config.toml
d_mlp = 512
vocab_size = 8192
positions = "rope"
rope_fraction = 1.0
bias = "none"
parallel_block = false
init_std_down = 0.0
beta1 = 0.9
beta2 = 0.95
schedule = "wsd"
final_lr_fraction = 0.0
dataset = "wikipedia_en"
MLP neurons of a small language model. Each row is named by its layer, matrix (down: output weights) and neuron, and shows model dimensions 32-127. Each number is 500 + 25 x the weight over its row's rms, rounded and kept within 0 to 999. Numbers have three digits each.
A block is one neuron, or neurons of one layer that tend to fire together. After each block is what it responds to, as a language model described it from the Wikipedia text at the highest values.

L2.down54:450460535514516472500503508476488519505527528480488481512464495491456492455493560553483490485501458490472506487526477520512534492501475493489481492496552477541471452492483513502511477502507469514484491462503534466485493499467502515471446516523522503467526509484524474444539529536505478519
L2.down121:497505524519513526447524491515491551498535507507518509482498482489464530504505499522457489494510540481469540508487551500500509504505510519428471494471484543459507520488506496519516485509475472477562485508527498493510501504533552499467505483469523488475523529506561494511486484492440495519
L2.down124:500514481464514493483495529468533480503505446509495473461482514524491505462498515452515466519450526530496489529509495509513439545488523521461491520459551504487494474539449516476452497499501452515469455512483433498489498459488491461493488457532456508487524501506471475513499545531479515507
L2.down235:486518448485523508482481480536481499539491509484528553496492500527500502520489489469525482495499480509545478486515504570509512504479543505461468473486498500502515536495462514477450506468503478502480503495572486533488487501514479497528479498492496514525467477522471530496495522519531521513
L2.down342:500536496482503476528460451488511475468507485492502536518475530455511483478495522498492507462525484494512494437524413467502493485515467498555506499503484534466508463503475518547519487509478489535473508525524509489503498532495474488491499494482493511512481515467510488480480500499496517499
L2.down435:493475465538478504521456501458485494499548513479513505467508475543536500508504504530482502503533464502488426502520523541516476499496479497481510467509505516510512513459471485475502536519484487549522495458545517496499457514498535502474476509539521469505487512526504480478506445521494496463
L2.down442:510488449473452483521513478542494460484510503478547511540496520464522473533485544503524460500511512480488522512527504538509444534476493512502504496512472494485560493512505509502512516513515484530457511494484509493474504486491497489439528493474495505555512500473429499515445493474467512511
L2.down459:555489485477461486477509502491504531488492541477520510502514480478498490487530511493487510493503498534522536483456487507490508508502514537510514512517482543466531483502471470487561503546522519518520477523491528541513468498514511498570512515490506508483489520468489537427509451512441488473
Fronted temporal phrase openers

L6.down60:521511499527484501502534488494469509479501496530516485547520544516536503468495509493529514509519513512530521501504548502508495513523555511477507482530526521485485525495500486510484475539491490514514509477459447468447480487520493529511515518501470518483516466525495512503516516483478503493
L6.down80:476492483485505508522490528481457489481514480501485478488481501521489506511488497511496507494520494500539519535509481513527589511509498462524489457480551483548490504512479529469484529470471472453508477544448490460461505496500435525510513492515519501458510516486457511506514510498528569483
L6.down189:488519455552482516480450517494478509544476503506510547461528480491488482482469470511494570547502482542516529483526495514498510505521496500514517495510519481498517471543526496492471491493513482510546480469447494499535500480543501497491515476502457466531432545492551515481483483513465504496
L6.down287:518506517489505505490507508495500478449526501504517482515449479490541509516496481454497489518507456452512512527493426486506519463529521451514443504549450532485483503474448505504523459531514489495516494521517483477535510501472531489569533502503500478572483526486491522465485521528465503484
L6.down302:526477486499549537496499488509484534483519533528485488495471503485517478494516498540514528479505448522508516491467491489484512545474501487563477482482429511528514471524488534464458471471524482484496519559521487490487491495501528484527492499477555484548529485455497499477495489499482538505
L6.down346:539510525480508486475517519444522496493508526518499497490525490484527513453512531490514470472493476550514515476466528563498509489486471498525516504515456509555511498498482494521523509485515523521543455501491474488521477461497519532475477510491472512518517503504520483485522452476515570521
L6.down399:517539450489507490486538509478491485492542520483509489491477489530539436501474496523528530513499508489487508493520494492534545459496496565457526502495460515532446515531508528513555497524517484493446511487494510481487470487470487500495515510508490543530488477538486486511509494437460481498
L6.down469:500511482520534481544514498497509470524477477481497516509492508446537515480463499481545457462519511509483544520511525502552486504565524500468542482501482480470537498485534528467515497513488504479503471513499466509506558513502433496475554515462499525507527481515539517513504427507494460510
Initial b/g word fragments

L2.down1:503521491511510467516507495488501504480509522507475529510506503506483484464519491490475531488499484527528507501510479533559565520501486495497504508486519508470493474484484534511500518475514493500455467525534512516520499521515483489504488444506508554511470458520504499512480467473499478445
L2.down20:505518487455487466569487515499494529511470490516479444508492497487447498494492488531514522499521507467525524499515496476534477514498514552541499528452508506504475529506444488499483490486474485509522449533473468460481485482467499502531484492489497504465497476500498492494475493515437428494
L2.down94:492519477473514494530525521520515498483516490489542445487460502503477492488473488496490507524499456472498472516455477482464493523477515492510524496448446499504469481495491501507461497444491506455542474540463493518502490473509521488510501505521516490515493451508465519559519480511542514500
L2.down241:488492506501492483506487517519464482506518511481489499510483484477501514456490521510521474503515533508499499484493497490523523503492493497521509511492392490506487483494473496475415484480494522525482576432502481506506513497494492482502501468520493495496518535485506482508529508497499481522
L2.down321:509506506473437447542518514490493451489471498501503496530495469477497514467463518483492486494488492525489460499525475508502477552459472473469505482510461510490522523490508483536460481542470518481513489497517512467520505470504517537493501474520546513546489467498489489511513503511488512537
L2.down352:503510548517498506498529552490499530481512525499484491469482527488471497514531520533544457524523493494491469511499485498484517489498510488510482495491354503478517520493483510489450502511460503526514493485533506496515517491514508509475469500481457493485524495503499494514491468497485484492
L2.down365:485473512509540507533479486503492481473507478501470517479477477498514492539523487507453492503518523525466534479491505533469519485477464515481509498491446485492546517539488525496478524463499485489484501487464556478465477509478481513485510557486462464487514528524476516533513516520543492494
L2.down467:493498499497476514506491525513511503507491454446492481502522482502499528485485503474467504522489502493501467510484487523485520494485538523503489505467456523472508514518517525489405502502523497553491521494453463507499502528484524495557479506464526493500496505555479476533542503500509566495
Markdown table row breaks

L6.down70:489524484503497496459501474501477525515503497520488469451500480488508469510482492529522500507499495513511491542518498483546513540521489474492546501525540461517500495547493495512438493498467468525477503524516505503515482503539540535531497484504539491502474472502491515485471526495485476524
L6.down139:532463493483512498507490549460533491519531462543491499480498490476496538501516485515476521523481542520522534551529483507504514512508490476515460463499533487517456493532505486489433512496536453477556523485504529519488485483548560499495495501492443490507484479500535514458508513515517517493
L6.down265:450475553498538519536516504497525485478489517483529534462499469496515524464460536553458472494495493497520474496463501533500473494492511481487514469552575478480527448459501522505504493509477503458479505488488532510474491518497478487483496535550503545499504514516477515495528492460484520482
L6.down400:514489508538493511505488472510501511525522522496508517489445507487514487494537513548498486488492468512489481499485520502519493517513505473510502513507504469532497521506458470516485485502479508505516491483486491507489495523475474483510495514498503501499505505512528521526526471520504541516
L6.down471:512542504518485474479488505482489478472428473446540499499473494516505502532521518506490529482484551498486512503498482513503489494500487494520531512455526521407489523504480497532560492464479512509540489481491511509478517517481484494504505480471487479517534497511552510512517509466485494510
L6.down483:497492474478485512490521524530540520524472485507495480457527498495518498528519496520474498488500538507500470500517553546467545474515499541473502548484513472532513525500519496487486530532511512513490544494513460535550500529531556476503492474526495513526475538478472529462519480520460528510
L6.down504:497502469494470504499494509514479522526474497517515510454439496520507496479513484523502505536499452486545539478464521489489491519468523555476511482499477506478487534455553476537484493498499511495499519484511490495478527497471529512475498534535517542514496432506529483549500486520537481535
L6.down510:483485526467476463485507521490507522519470522488479488492508453466535446504516507547461509461472548486485497491506513500451518537472481466467495479516499528478514455483488491469472555548542482458530524498518454468457513481516496520525522453505528491478455546481503491491519486509489479478
Clause-introducing openers

L3.down479:525506508478483536522476502501529541479514453499479502515460489515504548496499473504503496496522551478512529548474528503526456526478479522511567477458513475462516561516518430487503499522499497512474555503486471521503498503446507480481490508479484505507486538465498513520479501447516462439
Clause-opening references

L6.down175:501489504542524477476547493487487473422502476458511470513481539468503505493518531536464482476509506544482518521497487497524523516527482501487462508460512488482511505485522461482474465502521443486516480492510508474482487491484473490495511468485512490541499545507510486604512529483512517459
L6.down185:521518521515520488498518508472530502490480463516553511533509511516428544514521499498480520495520473521483504542498534525506471510491520531530474481505519485504504554496497465515521507459462482493534503514518464494500490501466452508546519466471501495497523508523518497474505479484502510494
L6.down230:506497486515470499517474505499518480475494524485498480496528511541478490517492472561497523499492510500545515494496493522513518542482500486459511570492473497512552498520479482485450500484522532502502485530542478487474460532529485490501503479536477445535474494508542488472509537484497516462
L6.down235:524490448458510511505529521503469518533520491450466522497531526487501492462522542441478536513512490517496477530511509484503466510515493499467500467470466506514490450517495501497539527508522514450482477482488502480467496486472507517462471512479497531549502519492536483483516514471518497492
L6.down355:540481457477532509562503524486495462476486485514511473486501524472532525525485505515521485484478497494476522457483494559516525462495484505492539481534538450509508531509508483492466538490456502514510488508525502496553495493502465517485487521491560536499540475509499471502499463457535529492
L6.down380:510498528502518491526495479516461521488474543475524479518528504498542479498485508504523458482491535492475525495497496529505496482482447505517540494512481469509491510513513482545553492487526510500507471490527507534482542499461493511492500478508501518497480519484529537534493488497514521466
L6.down462:499520473493488504490522538519530457448482522493494480504533544475501494527490518473575483473508494528495515507536481540476478485493476488479534509499489481525509508530525443489518497481511493497492536495476489485498506531462493502495512504495503503531516546486521506499491494450499481484
L6.down472:519514571480546468538488528521500493505488514501477510495498535522518538505492465510460529518499519513479483522484493519490498507500453511460501522514521508488554488541522483531460482519536472458506474501474479504522498500522475500501548485516483474539477539498546528504535499515482547466
Subject-ending name pieces

L3.down371:514488513482533500492499487489493455467471500475471496525524538513487500507485506460522495433474542486482523488491511548489489499458494534522491483507576508508483543510529486487480483497538477464531561544513495490518486505483478485471494548511521456546481510490520507529520482497483475530
Table header separators

L6.down53:520556575509527490555511532517494462522476514508511534535478495474479527532516471516475485509536461496505470480465474478507505503520510495529556526486527521532492533449525481474503429506517460517487490469493515491491493509491482503481489501484504505484517511485548523500484507511495514497
L6.down71:483514506496477541468524513523499543564497529510498504511493488518516469514474510540522536510461510534521477475502511442509498487552475496509514517524497483525490533467510544495479535469482535500527483438532462473558524484514502496503522493494538503462501540497479494534512489506524497494
L6.down128:524522514516487525548508476508485523517502503450496552477496507509490498475505514495511462525471535479529510510490518516446492486495524513484502454465525483526467524502522521523411485491486513518522466529490498498552526489461489463469471466527543497526503530480509503496529474524492443477
L6.down165:507534506517507489468519513489484499476451517506475483499508476502483493487529504534517529554504432486471504489492479509510548525533517466455495536495489474521502493510478478482507488475475463496489505486507517471537509545515506503504531532510482459482469537478514496503502482520468502524
L6.down323:511506461484499526473513536522495521479505473475465541493494521496540494486494521495485491453476531523468481464530549527489481499470512479500509533494444492542481514532479537472483511523496519542474475499506475467500511491499473474477474451545463533492497468514524477530521502492478496477
L6.down401:505522502508511484521502520507471531523493523541471530535525512482495495493467535463523542557478503481492501520516499532513538476479504556534518476491475471522471450473526522460481491484484486490523496500483529481506521487499504537511564478472522494507487503514498508494477483546508502460
L6.down433:529485555526480458541486579557517466530474516533499548505500530511532481477520457518469503544514469539536488524479491476512518501485499475518499464533506526514464487457482512480487502460495499479504530505535490528504524529506517455466513532495532504520451527484483540499466472532519512504
L6.down487:494485517482475475497520544502517510504502520531484501508521475510493501508506483479471496486522502485474483483503509513514463507482509507496522499500514508533526447503464527483439481492514501482491486509497486475502477504522502456509503483496493501503495509512482478490506527486455524483
Descriptive word endings for people

L2.down23:506485514504449497481512505529524523501490521492469472493471501494478514516496478488503475452503488502483524457446494531522501485470470497485489507494422506520471504506502498509498453463515476521461468510485479498511461491536534458537503503517514509466485505478474486468500506494482488491
L2.down45:514526517495474513539487475522513445485451500492533499518520521521522510553542444463500533514495517507514501514512500494486448493460542491492506506503469467506502512460527520495526531496522492531525516480492479470507479526505466519491492506511531499515499486468504545503533509494505473453
L2.down79:478517550466497519519543457488480472489491516492560423529492564525495481492491461539554484481519522494490516525527502477472524499501502517454499528452441500533538436485457475498471515517485504513503511517518491520501465482502504500514459469479535497525516525456524498505485514517499504459
L2.down102:505480513510496506495519488482493472529453515489520479508537501500508542504486481545494493500472489489460485513507488488483522505535521488488469545476445511478480488534512489507468532487480503506456503495496512501499483516540535486490483518490533481472475546504509477516510510490524488459
L2.down230:507491483483479507516469500512486509506518477536511518480525484516512454497510542523487449467524540486481465543529470530493450512521522485504453473533477529454493526508522502470516502496510498501473499487506543464549495513522500488490533512500479499544507522452503505515573461471505497485
L2.down372:465502494480513500502502461503560497494504480501514508494448508558501553485519499476507479495471488461473475517505455520507469489527480523479524491481463484474521474502458494480486489461514519522457525501518480458489488497514518498489511494487520515550502545492539527497496492491493514477
L2.down438:505452520492470544549480525485509487501503527517524539489484451514491511523510519530530488482527492526505491526490491468536471505510483514506522502478521502515510541525539479526490518515519466516500520500503520500523451543488538512519467481455443510535476507462507503523519487477532505488
L2.down470:463540505523479468528516472441476496447524477516502465512500491509537518508476512487478518509510495486519504466487499506480504523496518522472477529512521497480482513509474500508495466493527516499484531510527467466545479486482521515530506481487476484483504546477516458469542525497490521468
Sentence-initial subject pronouns

L3.down394:510497505470542489495515547505466519510534520491509497583526518464473508504448492508522529480481569463513492496487510548524441447484470447510497473470530508497520504548518477577530511548489532516513522506470453484460484505484496486441533524522484498482502495505511509508452512475487448488
Connectors before continuations

L6.down29:466461518496491477540519505485496456535526491485446488504487519505497459512535484490481514507472497512474493495449503507544544475477520474446501480488486503542477506476500499492531510492510508500515505507480519490502514488481511521494492464481519513507531492491484519486491522499539489513
L6.down145:483542475534524499585485519483449545508506468506520547493505512492493461524527491492485507510495486464460495505504492513505503474474491454512521511500515513492555500558535512504567491503539481502465533506485542484525487507549474470524510491483497515482468492490510451539514496495482531484
L6.down256:506481540487448513480499523501478486497504478509490513527516507488487530546520474477514517519485531487516482502515507511476459505523461493486453491514484494468547465526516477512449495501505505508527498538510476490494476469484530486473535489534511506539516524496462509499484529516493489508
L6.down329:497507552501510466521539500511524491504461466499491539484561527510474484582454536474530521533495536445516493518515513456538485531528516501476505518528503481517471513527545513535485478472488465529508497527473474502481491507484513465498503515488478458511499507500535476528480504458491517456
L6.down377:498529505518492518475508477472525493504524518533493520492493475529489553488465492508495520547503471542494500474515487499484525503501524506479491493524513494502489488499495492542470521500496502498494564531594487497503481465514502499512487510476520471477470506489501487500502477494515515493
L6.down379:535459519509454489496460489542475502470499509498515520506510507505512548467432508503494492505508519532500491498510494501520507469527478492443494488490548504486548507502483443485452457456519498535516488511512500482522455507509528526491507500452479427531454522561508483464539468521484519455
L6.down398:504519511459493511512437520456522491496515486489499521552493508542465502507521457541472536529530485542515495541463465520527501523492509518471472524507541488518463444519511505484479539482513508499501482515522490494474455500515526492480465519518519471472470517508516505508467478529492499531
L6.down417:469486523484503487497471535469513498452470474486487470530502488445482492498468529494514479464496494508502522520490509476538459514500485474491497493519523492490522466534478499510510512483483517504549486515505490502519509536482472507546516498464483499518516538488495439511522487444496499509
Upcoming main verb

L2.down50:466526547509425449522516480474475504509500505491465473510479550511492542516530496477507488514475513509479488484507530506510512499503515541490546511484505505503445494512490537514519479474489517477447489491555507503467513446458470491508541465493522519488490501515520507504460502495468496494
L2.down75:502522497513478463486481510470494494506526479486525477485518491484501509522487526550457537548524506459470473542471491519511495506522508450489516512469510484530470533458548475483535519517482524502521462464520504529524512535533503510492505509499554472511482486521463507469506450498499523499
L2.down172:529459502493475409503525497481474501490482500508464504496488456525546482450541520473480461524484510534501534530491517454494478478489493528470505521506472521479529444491468472488471500529473491480492456488458487482447469482495514456503471475494514504497493483507485506487483488501468479511
L2.down307:483454511471505536514484506494501496436468501523515539465481490510485555500539521507546536518465474547484519485494493452504477469485479473553486497525498455489498491496500478496519488451501505520492459514470486536488472512535517446498498458538482483510495531500480480544490489456478479462
L2.down418:499461504512495508543528481501496528497490500462530491457566516529530545463514462489506477498525481506470546464483525495490510474491477523475509502520509511484512450482478474500516514487506538477494467531497473490527507483483494546512564505470533530500533519514505525508525504498510455517
L2.down451:493473506497505540497482518518467536519499515519454442526518476482526507441518500550503509497493463508495500505471493465485512477524550515544528512485438502513505480472465510501567516510506524481479502490480494501507500503528525515494506482549509499491514500520492514514531550502493463486
L2.down477:528477528489508485535528497531495491491472461530487488489509519514457485474489416463522482534516451479550505506506444485527514486513454510479511501496480485467505535529504471527516465532492488520534443475511495525498496507497529511508511509482481481522484496472481484531501498560503497472
L2.down484:501487491513469480503521515506525497494523507505476510470479544494512471507537526474479501518481526524513489528498508545498541525455501498511484476483449507517500485521485486487528524505501482493541476506529514507498538474509523486521505489450501543547515502549532479515505490497501546482
Early word-fragment pieces

L2.down32:515491507510465499475535532516501468521518497562491479509488487499469518492477466531522489494505479467494477523494541527487508502489480466501495453487541498467496521517519475507489500509525525486520516506479540516511528490500533484518468541509503480472507544524526543501492501472494485499
L2.down64:492489524459475560524522503480539506458496498502527471536486489482486485511521480485537498496534532477522504458512503493517522481496501547546520517500440500515556547497500501463539577487497496465458478459481515475479533509476542491554506498518502490471475477489484513536517514491472449490
L2.down159:472522526510502528511419478459507484481529517509488513499544514508470517500530538531509492483485460536506532482496505523515509502513469536582516483503448527478485509491508496473515488474504515488501470510476524501481469501528539506499510449499563471512518504519492523538475531521476465489
L2.down210:511526515500507516489495461532493489487531481543485554475544525474512490504477469502468517498486492508494495482511470514482520464465457482516509464508455533484532491477535504528515534486474514486518465518485515521525487495463529497495468505497463506495456489532437514557503494465527550472
L2.down257:543432511453503493518527546453452449516512501491563542487456481528503505527504522492503528508489512503513499530539534520500514481474528525534513519501465458489497492504478483483526505497510479462499464525450497459464520524504522481521472517509506511546503530478495507494539485484541456477
L2.down433:478544527519488488494526504504522474453490519548527471500470490501469487451509472494492486506509478476524485472522538491492480495497490518533524513471466505525489559536518476492534534474514536496473496447457535442490489495479523490507507529500491471485511475477525499518517514506500492544
L2.down465:534541487492495548532476491480536503467488473500485526482544531511449476493513482496517495467508532504515467486554494491510482473473485530565481489516480492513505525500498529500485552478518470507462484485455512512492461500517493465505525476479487496493486497501475473552464519512446476485
L2.down504:468484468496518479538521509510499459469501526474539510552505475498500466486519487452476498538519533530485488498483543496507540456435510515497550466472465509527465472555504526474502477518462489498526512535493508522518486524496470505491516453478490475464504489494527508477476500517514461504
Plural noun suffixes

L3.down461:483462510460510513499517543464543511478495557485542483510496500507522508515475532490527496482492496473473532554493513491505469495472507478511487491497553483502494510526503487537511490546460496512489502519501496468520469480497502482470497485495530493511498500513551460462534509457469502492
Adjective/adverb word endings

L6.down49:486512533478551525516512490486543482482519515446479451479498478449495491529501465474477514505498508498502497500490504492464517471541515519548507508533546446488516517459512504490488480516489490481495542516489524535504458451536456526487497545486527499506517461505513475477467467464484506473
L6.down103:561485517478484501483514492498488509471476497521493499478526526532517527479462482516507489507505494503551499535491515481497473494515481525529544515500393507505511501481464521478501502525496503506503515496445501537528536481500519503481500506466529511445453543490515485524513517495471479522
L6.down169:476495481438520515501525492501518504501497507491489522458529504491498490505503467515484506488472502495497480494484471504492471462519523501502543536560507501490491474474486493471481462488502484460497484500499494530508505475525522504499483534513559476525500472509495492486491459509496514476
L6.down194:437500492482502521527493508511507471507480503510544499423504505507472531471490472512489496511520505486478499527504470522519476519470490510474507511429479486514527501439490484496485503518479519505497483517498455533518491476512479504511487538510536552465461516466495568508507497529512508444
L6.down205:481492534480515500508476484548498521494470498465501468500486463499538517541487488537511482498516502481505480509493508486501454528461504481474519481454518538515504529495491497477488532524486473498525494495489493538484543481554480489543503506490512499485520510497488504479501516475506490496
L6.down244:511456527499520502467535462516505454468502445488514487474526522508495527457481506508496484457514475496496506483483513523497482521486500508533539476463459477511505479479506512505507527477475516478505521511470535487513507496482554488468479512510476534542492517471503514515507490488517521518
L6.down275:523476487505496517469513464482567520467481536519485496475498466493454506522495518452510441490535486503504474497507528462528500486468494522500507525436498508514523493500396519518469511474513529566477494446517500490522517511505530530571495478520515518479500502491512490482492470494521466509
L6.down449:529510499449519479506520531495532480440458518528481521481528459524492541484492487496483492500522494504494474523471529463509438519515514523496507551451498468576522493446518476509487490494472463466517470489534527534490524487503511492498458528501498494485469460545482493505493462512490433503
Wiki table header cells

L6.down34:438482498535508509516515505478537478494512485494476495507494538456536472496490513464477454498480513520470479497470534534497487504503474457505491501512482482515512497544538508471465513475497507505515470462501483502504477534486486507520507521483471508518510491482521504535486504487488481496
L6.down39:531502541490483517549530501504490524488479499480535460464510496522528523486496494504495489505507465506483520483487521524509488481487518534460489504494472455479497487479483510511460513518494527510501489468455509497497541513539490493488484493527497547484493492481514505509522473475537518497
L6.down233:472471477514465518543491467512505501511522531504530484512506501468481529485479517523496486563530510447486481511480427536517492522512490506491553436518505509508540496530502495537486495455537491518534473481516543521503465490474485526502501547447491510510494478502490519470500505504483492497
L6.down335:501511530492491480491514522496490494492454496498497475481447496482497518496508537520461514524478500511505486446459479561472527517469544468478522501474468519490471492500439479452514494485489502465506464488498515465492525508464529522517479487488491491516493541505557504509544513513496533495
L6.down351:508511523483491515518469513560460510514506501489536550494556470510504522486485511515509524532478526475527496512470561494547499495506475518519486509443484501516497476506511525474466485546554480473523492489473487475519508499525522516500502511468535483519499505465482495496515497452456473515
L6.down397:525453494458511486499487461484512501492512514494510452503496506501468496515498514459488466469475520474479487512485498497514467501493491501537493467522359485506501492479512477484483525498483533524540514542486474482508496509503490494501512538526513516510504499527435482505537479479505502500
L6.down498:519500507502493518551445539527502443487547466508486501494484488488502521485468489510509474500518477502515486511476495502476479474519525496470476497507444444489526550518476476539540494481497508476488516468507505499452443487492449484510502486495507529506512492505473455500483471465515508518
L6.down502:480461449546513505544498534510472493490520484474486570513473500498521532524529473539484508505508510496464487489473481512496461500460502491493487524488478496503521516488508495500511421508511482474507482481523509481495482511487482449510500489479490490527513490480505508487549516497484515451
Noun-completing word endings

L3.down327:487471480486473525517543484521509512503484510489509509452489490486495541515517549544501507498501468449504473545456452539485479503502494503489487507483492491523485517509518500494463505484520511442516459514560514543510513514499501479498495521499571502441493454519505488468518496508480504459
Year digits after leading digit